Weights of a small transformer language model: 13 layers.
MLP neurons of a small language model. Each row is named by its layer, matrix (gate and up: input weights; down: output weights) and neuron, and shows model dimensions 48-143. Each number is 200 + 40 x the weight over its row's rms, rounded and kept within 0 to 999. A neuron's up and down rows have the sign that makes its largest values positive.
After each neuron's rows, "fires in" lists the words (lower case) most often at its 100 highest values on Wikipedia text that the model never trained on; "fires after" lists the tokens most often just before its 100 highest values on Wikipedia text that the model never trained on.

L5.gate33,172,212,170,223,160,199,283,228,143,214,138,135,227,193,130,207,232,210,247,215,268,209,163,209,230,196,120,130,263,205,220,210,177,136,194,162,237,170,258,253,211,261,252,184,213,190,235,215,173,146,196,203,182,161,193,188,124,236,217,165,150,226,133,198,228,107,258,185,254,224,167,254,194,215,121,180,167,148,134,247,235,192,191,170,159,235,138,132,178,177,244,171,225,195,164,212
L5.up33,152,166,255,232,167,206,206,266,191,168,222,134,180,177,237,243,136,225,203,226,213,129,227,159,267,144,154,173,209,206,245,238,183,210,282,180,221,211,246,273,202,263,214,196,184,208,273,171,184,205,154,234,132,259,260,159,172,177,178,156,196,194,181,179,193,104,203,174,258,168,172,131,225,148,167,157,201,187,88,219,193,246,180,178,139,193,105,254,198,176,230,241,194,249,143,215
L5.down33,143,194,208,213,214,153,161,240,142,145,239,162,177,160,164,166,236,178,174,217,297,220,263,203,238,234,154,205,219,194,242,194,198,110,211,169,225,177,230,213,165,181,136,139,161,96,316,223,143,187,262,204,158,202,211,243,176,221,260,191,121,266,216,150,276,242,230,191,270,318,167,164,225,212,151,176,182,201,315,204,179,166,211,275,214,239,179,199,238,174,216,226,222,194,174,218
fires in: "can", "could", "appearances", "near", "year", "appearance"
fires after: " app", " c", " n", "y", " res", " sh"

L4.gate214,168,238,139,157,200,195,181,161,137,155,207,201,212,169,141,221,159,226,214,134,214,237,220,197,199,245,157,259,168,196,187,189,210,229,209,173,219,168,283,223,159,218,188,261,283,225,200,178,146,148,159,220,272,168,204,129,192,205,269,268,189,177,196,201,181,205,196,267,136,255,217,219,211,230,176,154,151,202,246,250,167,238,178,199,253,206,180,199,252,288,263,183,215,176,242,200
L4.up214,167,257,139,230,206,150,216,245,198,129,282,224,201,183,143,227,172,231,211,88,201,208,209,128,247,234,179,270,214,221,223,233,198,237,152,219,196,227,210,183,203,229,183,245,227,156,227,252,174,227,174,159,169,176,155,210,240,214,222,207,202,210,244,165,181,227,178,276,169,208,149,199,193,167,224,153,157,197,296,217,139,223,246,208,181,138,133,175,217,260,286,226,157,233,211,192
L4.down214,199,196,198,230,276,182,246,203,272,227,228,164,261,146,225,157,171,205,127,170,172,162,246,159,205,234,196,198,129,215,166,190,173,209,169,206,187,185,268,198,169,249,128,177,151,216,251,185,201,191,230,160,164,167,202,212,251,202,188,241,174,245,177,181,178,161,168,194,192,235,185,196,229,223,184,232,148,181,146,317,234,237,245,239,264,229,149,171,198,252,259,193,238,267,164,225
fires in: "2011", "2015", "2012", "2018", "2010", "2019"
fires after: " "

L7.gate212,230,194,233,148,143,165,211,208,118,168,118,289,170,231,271,197,263,129,229,198,192,282,218,143,161,117,208,193,234,231,209,238,219,266,232,214,141,197,223,210,272,243,132,244,203,222,157,189,207,168,183,226,174,232,207,233,117,191,210,154,199,221,233,272,227,123,274,240,188,248,184,259,218,168,155,198,176,288,224,194,206,214,227,190,221,253,233,182,160,232,170,185,179,233,253,163
L7.up212,193,220,244,140,167,229,157,262,83,198,164,199,174,245,261,199,213,261,186,221,241,208,207,203,212,236,202,204,176,202,160,160,173,199,264,119,162,300,200,195,195,222,211,248,205,177,154,150,239,203,148,173,245,200,134,114,184,239,231,197,146,246,232,207,194,182,184,226,173,223,210,182,225,271,231,318,166,232,177,234,208,196,237,164,135,181,274,172,201,195,162,192,158,175,220,203
L7.down212,203,221,168,171,203,179,191,239,282,202,170,152,185,222,168,225,272,240,226,249,224,155,166,197,191,181,156,217,185,236,264,280,217,213,231,184,178,178,149,159,281,140,206,160,245,262,269,213,180,213,181,180,130,238,220,151,170,297,173,231,183,181,156,116,212,266,192,221,149,240,189,217,243,200,219,232,145,230,207,251,129,138,189,246,193,166,237,274,216,138,208,305,162,173,237,206
fires in: "an", "was", "became", "based", "born"
fires after: " B", "b", " b", " and", " He"

L9.gate242,217,201,186,179,170,226,202,153,174,180,201,162,191,242,195,163,217,169,172,214,148,196,205,210,217,180,143,207,210,83,230,113,185,209,216,196,201,209,194,221,241,188,174,213,118,256,126,256,192,244,158,236,207,181,241,199,195,225,201,195,147,232,169,236,181,197,183,234,194,165,201,280,217,223,172,142,123,227,249,285,204,181,103,251,213,191,200,161,228,196,181,238,155,185,212,155
L9.up242,184,267,168,233,207,186,223,149,238,200,248,145,135,275,165,157,154,205,207,239,201,220,222,189,117,202,210,228,171,166,194,148,213,233,218,191,232,173,201,211,221,129,198,277,124,200,170,224,194,232,135,234,226,183,255,208,234,233,217,183,184,175,160,122,178,225,208,230,138,194,190,202,201,309,235,248,120,240,211,248,242,295,145,221,205,191,184,173,206,202,218,160,162,185,294,248
L9.down242,167,119,219,192,268,154,166,271,176,231,219,158,215,175,247,229,216,241,204,183,196,229,209,128,184,153,204,211,190,219,225,281,260,239,218,79,223,228,229,155,132,196,245,197,176,157,245,246,226,181,171,198,154,187,129,176,184,225,195,197,149,228,210,210,220,174,162,155,219,278,258,163,313,164,151,242,201,170,224,210,154,170,233,140,89,160,205,174,244,236,169,173,267,221,213,201
fires in: "former", "given", "manager", "american", "taken", "wrote"
fires after: " for", "iv", " man", "ak", "A", "ro"

L7.gate440,220,235,169,192,298,259,249,204,143,188,140,188,164,190,189,183,196,108,140,201,283,200,179,174,207,192,226,222,187,250,233,180,178,218,170,276,221,264,233,179,257,223,218,190,180,180,181,156,202,178,201,198,231,283,203,212,161,131,154,291,197,220,188,217,115,188,261,215,194,192,194,197,243,192,152,230,127,250,234,225,246,215,177,182,205,195,273,192,202,210,226,205,119,226,228,201
L7.up440,232,207,169,191,155,197,251,229,186,264,206,199,245,224,190,215,231,198,129,247,182,162,213,150,193,269,161,151,143,220,148,217,158,223,200,217,258,187,239,240,229,229,209,140,266,241,202,121,166,230,189,205,276,206,183,175,191,225,150,214,170,198,263,168,181,231,209,197,213,159,111,147,211,236,175,233,175,202,231,234,241,229,172,263,183,247,244,134,183,162,205,206,146,200,204,196
L7.down440,176,146,186,232,197,238,225,211,202,214,188,176,165,206,228,157,225,233,129,162,223,216,202,252,180,189,221,160,137,215,186,157,228,298,225,261,247,163,217,270,209,161,159,138,150,230,132,239,207,161,196,256,178,160,246,198,154,240,204,247,249,298,200,189,154,146,267,260,204,157,160,186,248,151,218,216,152,234,223,239,230,176,185,165,224,242,280,245,157,185,129,189,184,162,170,187
fires in: "was", "been"
fires after: " He", " he", " She", " and", " has", " who"

L6.gate165,179,211,175,181,265,146,248,126,157,161,195,217,185,261,215,208,126,151,235,214,166,214,233,206,186,178,278,194,133,146,186,224,161,222,226,156,208,186,172,207,238,266,259,227,184,256,219,181,264,306,214,267,218,177,190,118,120,195,236,230,187,236,210,148,225,183,227,148,107,178,162,222,209,214,228,161,190,199,231,156,193,219,208,206,242,149,197,280,149,219,206,112,154,252,199,178
L6.up165,228,198,233,144,208,134,275,186,316,222,180,281,157,201,228,265,197,259,251,193,204,295,188,202,131,176,201,213,147,192,229,211,158,226,204,214,218,234,150,117,248,125,222,214,132,212,145,215,200,261,226,184,171,267,186,128,162,203,218,172,224,182,133,215,202,245,196,207,185,138,147,171,137,204,175,256,138,237,145,199,231,217,202,245,190,231,228,161,181,215,195,220,185,205,94,216
L6.down165,265,219,173,169,267,195,181,241,222,283,178,244,189,254,186,207,203,244,203,185,225,139,261,183,183,196,202,168,182,186,218,175,251,218,215,103,216,132,146,131,224,132,247,189,206,164,194,266,134,257,141,206,170,253,141,159,121,253,149,156,161,189,169,167,166,176,178,230,190,175,207,147,272,253,246,136,196,206,304,224,160,227,170,192,229,202,196,254,215,187,212,212,254,168,173,259
fires in: "general", "former", "regional", "international", "american", "dame"
fires after: " for", " G", " Reg", " g", "ut", "A"

L4.gate350,234,228,206,198,184,221,182,119,112,195,155,237,133,227,268,200,319,256,162,198,167,224,187,288,163,231,194,177,207,170,171,217,279,232,270,196,224,180,230,250,180,189,181,190,237,160,193,111,190,249,248,200,200,132,135,212,153,180,195,144,159,215,151,201,220,242,168,252,224,219,238,224,220,237,217,189,203,152,195,220,261,187,285,204,186,140,198,246,209,257,261,274,169,239,234,205
L4.up350,237,161,197,162,230,186,221,305,257,257,198,226,218,232,251,199,248,176,222,232,186,197,139,210,151,173,254,181,203,176,170,161,163,281,206,186,205,198,190,160,258,132,151,173,215,194,244,216,109,186,221,155,113,225,118,212,340,237,229,216,214,257,237,238,205,212,228,220,174,210,177,190,170,162,224,274,247,142,197,193,124,241,272,215,232,220,263,168,221,135,153,154,177,117,188,188
L4.down350,168,127,216,229,235,157,240,192,208,243,193,191,176,234,218,227,187,277,217,173,219,173,185,218,175,241,225,193,191,146,225,168,226,192,213,266,221,197,110,244,229,199,144,220,129,204,221,184,136,165,248,184,168,185,213,204,195,202,226,246,185,232,228,241,167,226,142,202,196,235,190,256,266,181,261,182,127,120,215,123,147,201,200,227,194,225,218,134,208,102,274,156,167,175,197,185
fires in: "born", "children", "french", "crew", "concurrency"
fires after: " (", "ild", " F", " c", "ur"

L8.gate388,144,292,195,134,200,149,292,181,135,153,144,187,182,122,210,179,210,175,165,165,195,179,192,228,179,149,184,148,176,237,178,174,160,209,200,234,154,247,254,244,211,168,167,271,207,185,180,155,237,188,162,196,207,201,230,189,255,178,168,255,165,185,180,163,239,260,197,177,215,189,186,145,238,166,169,206,172,165,230,192,153,257,208,221,162,187,135,191,193,248,255,141,144,230,211,224
L8.up388,120,201,270,146,205,188,247,167,168,178,269,116,197,149,233,211,213,234,159,203,235,140,244,237,181,226,213,156,210,181,216,236,257,171,193,245,148,196,196,229,121,148,222,206,210,113,206,200,186,209,176,168,163,168,203,242,207,118,188,135,153,186,189,186,190,199,200,186,216,242,191,221,179,111,211,176,217,209,154,227,242,250,252,199,237,222,190,131,136,233,201,213,205,201,215,207
L8.down388,156,263,161,146,268,174,218,208,182,205,196,191,127,165,194,189,233,196,222,185,189,169,171,189,219,183,194,184,127,271,277,206,61,168,200,140,183,158,224,217,198,284,228,214,111,176,202,258,208,199,206,233,150,203,190,248,264,217,271,168,201,173,164,191,139,246,184,223,202,238,197,177,217,197,171,199,169,199,224,104,312,193,173,217,183,216,221,222,190,205,216,134,261,208,252,220
fires in: "now", "near", "in", "across", "outside"
fires after: " n", " ac", "s", " d", " cent", ","

L8.gate379,220,210,152,159,182,184,213,264,160,242,188,194,180,210,211,236,143,240,247,166,202,193,223,208,204,218,240,118,168,193,264,203,242,127,186,164,233,284,222,201,118,192,183,215,246,163,216,214,228,268,150,234,256,219,207,162,132,216,203,229,168,146,161,219,192,207,240,148,239,212,195,144,223,192,236,202,158,232,154,237,165,202,180,190,140,230,183,165,178,256,292,127,217,241,179,227
L8.up379,246,202,186,250,213,149,238,166,204,234,230,196,235,211,222,271,92,205,252,238,188,212,233,189,208,184,194,154,222,170,202,231,209,117,234,257,171,207,165,200,187,178,190,138,165,143,139,229,188,228,86,150,226,233,149,251,136,166,259,228,178,105,171,236,172,221,141,224,131,144,234,194,106,131,220,163,156,225,242,189,220,195,240,156,221,253,225,227,225,290,223,200,212,224,244,270
L8.down379,234,167,212,114,223,251,299,234,219,217,201,212,167,206,193,219,150,203,176,181,173,182,264,131,210,199,205,213,178,226,247,224,310,207,229,99,245,143,205,306,163,207,254,158,153,243,150,162,223,238,196,248,225,239,218,193,189,205,249,253,215,214,207,204,195,185,119,211,248,230,191,210,222,303,232,198,216,248,243,164,265,159,215,201,174,163,212,160,224,150,194,239,250,186,225,185
fires in: "and"
fires after: ",", "a"

L4.gate324,198,114,164,195,219,142,246,187,205,178,173,258,165,246,202,252,171,242,174,204,219,173,214,119,219,206,141,213,152,223,247,226,107,256,188,196,198,247,191,172,262,238,222,211,154,222,209,145,274,152,180,204,225,285,215,194,237,216,166,171,168,245,236,191,212,175,186,229,253,236,213,242,189,241,206,234,176,166,209,138,174,232,160,222,264,197,191,195,195,158,203,179,198,161,241,232
L4.up324,165,127,191,188,202,131,270,175,206,227,191,214,178,208,171,244,103,245,152,149,177,190,158,215,188,289,156,282,202,213,205,216,174,241,126,176,199,238,221,185,189,261,253,194,110,231,269,182,219,184,185,251,251,230,217,234,194,209,171,206,176,287,226,248,136,172,197,216,237,204,174,229,218,137,205,208,178,187,230,197,161,246,147,156,252,245,234,196,170,139,245,199,122,205,242,209
L4.down324,164,142,186,249,172,168,300,189,141,228,162,208,192,184,211,151,200,269,207,173,220,157,156,199,192,172,185,163,201,281,135,211,210,199,150,243,173,158,177,259,189,236,182,257,182,245,285,144,162,203,192,219,220,172,236,208,187,234,180,219,205,129,218,125,215,141,162,186,144,152,196,173,245,185,261,239,143,197,174,234,260,280,206,262,174,228,198,232,138,213,209,197,233,222,242,232
fires in: "2015", "2018", "2016", "2014", "2010", "2012"
fires after: " ", "–"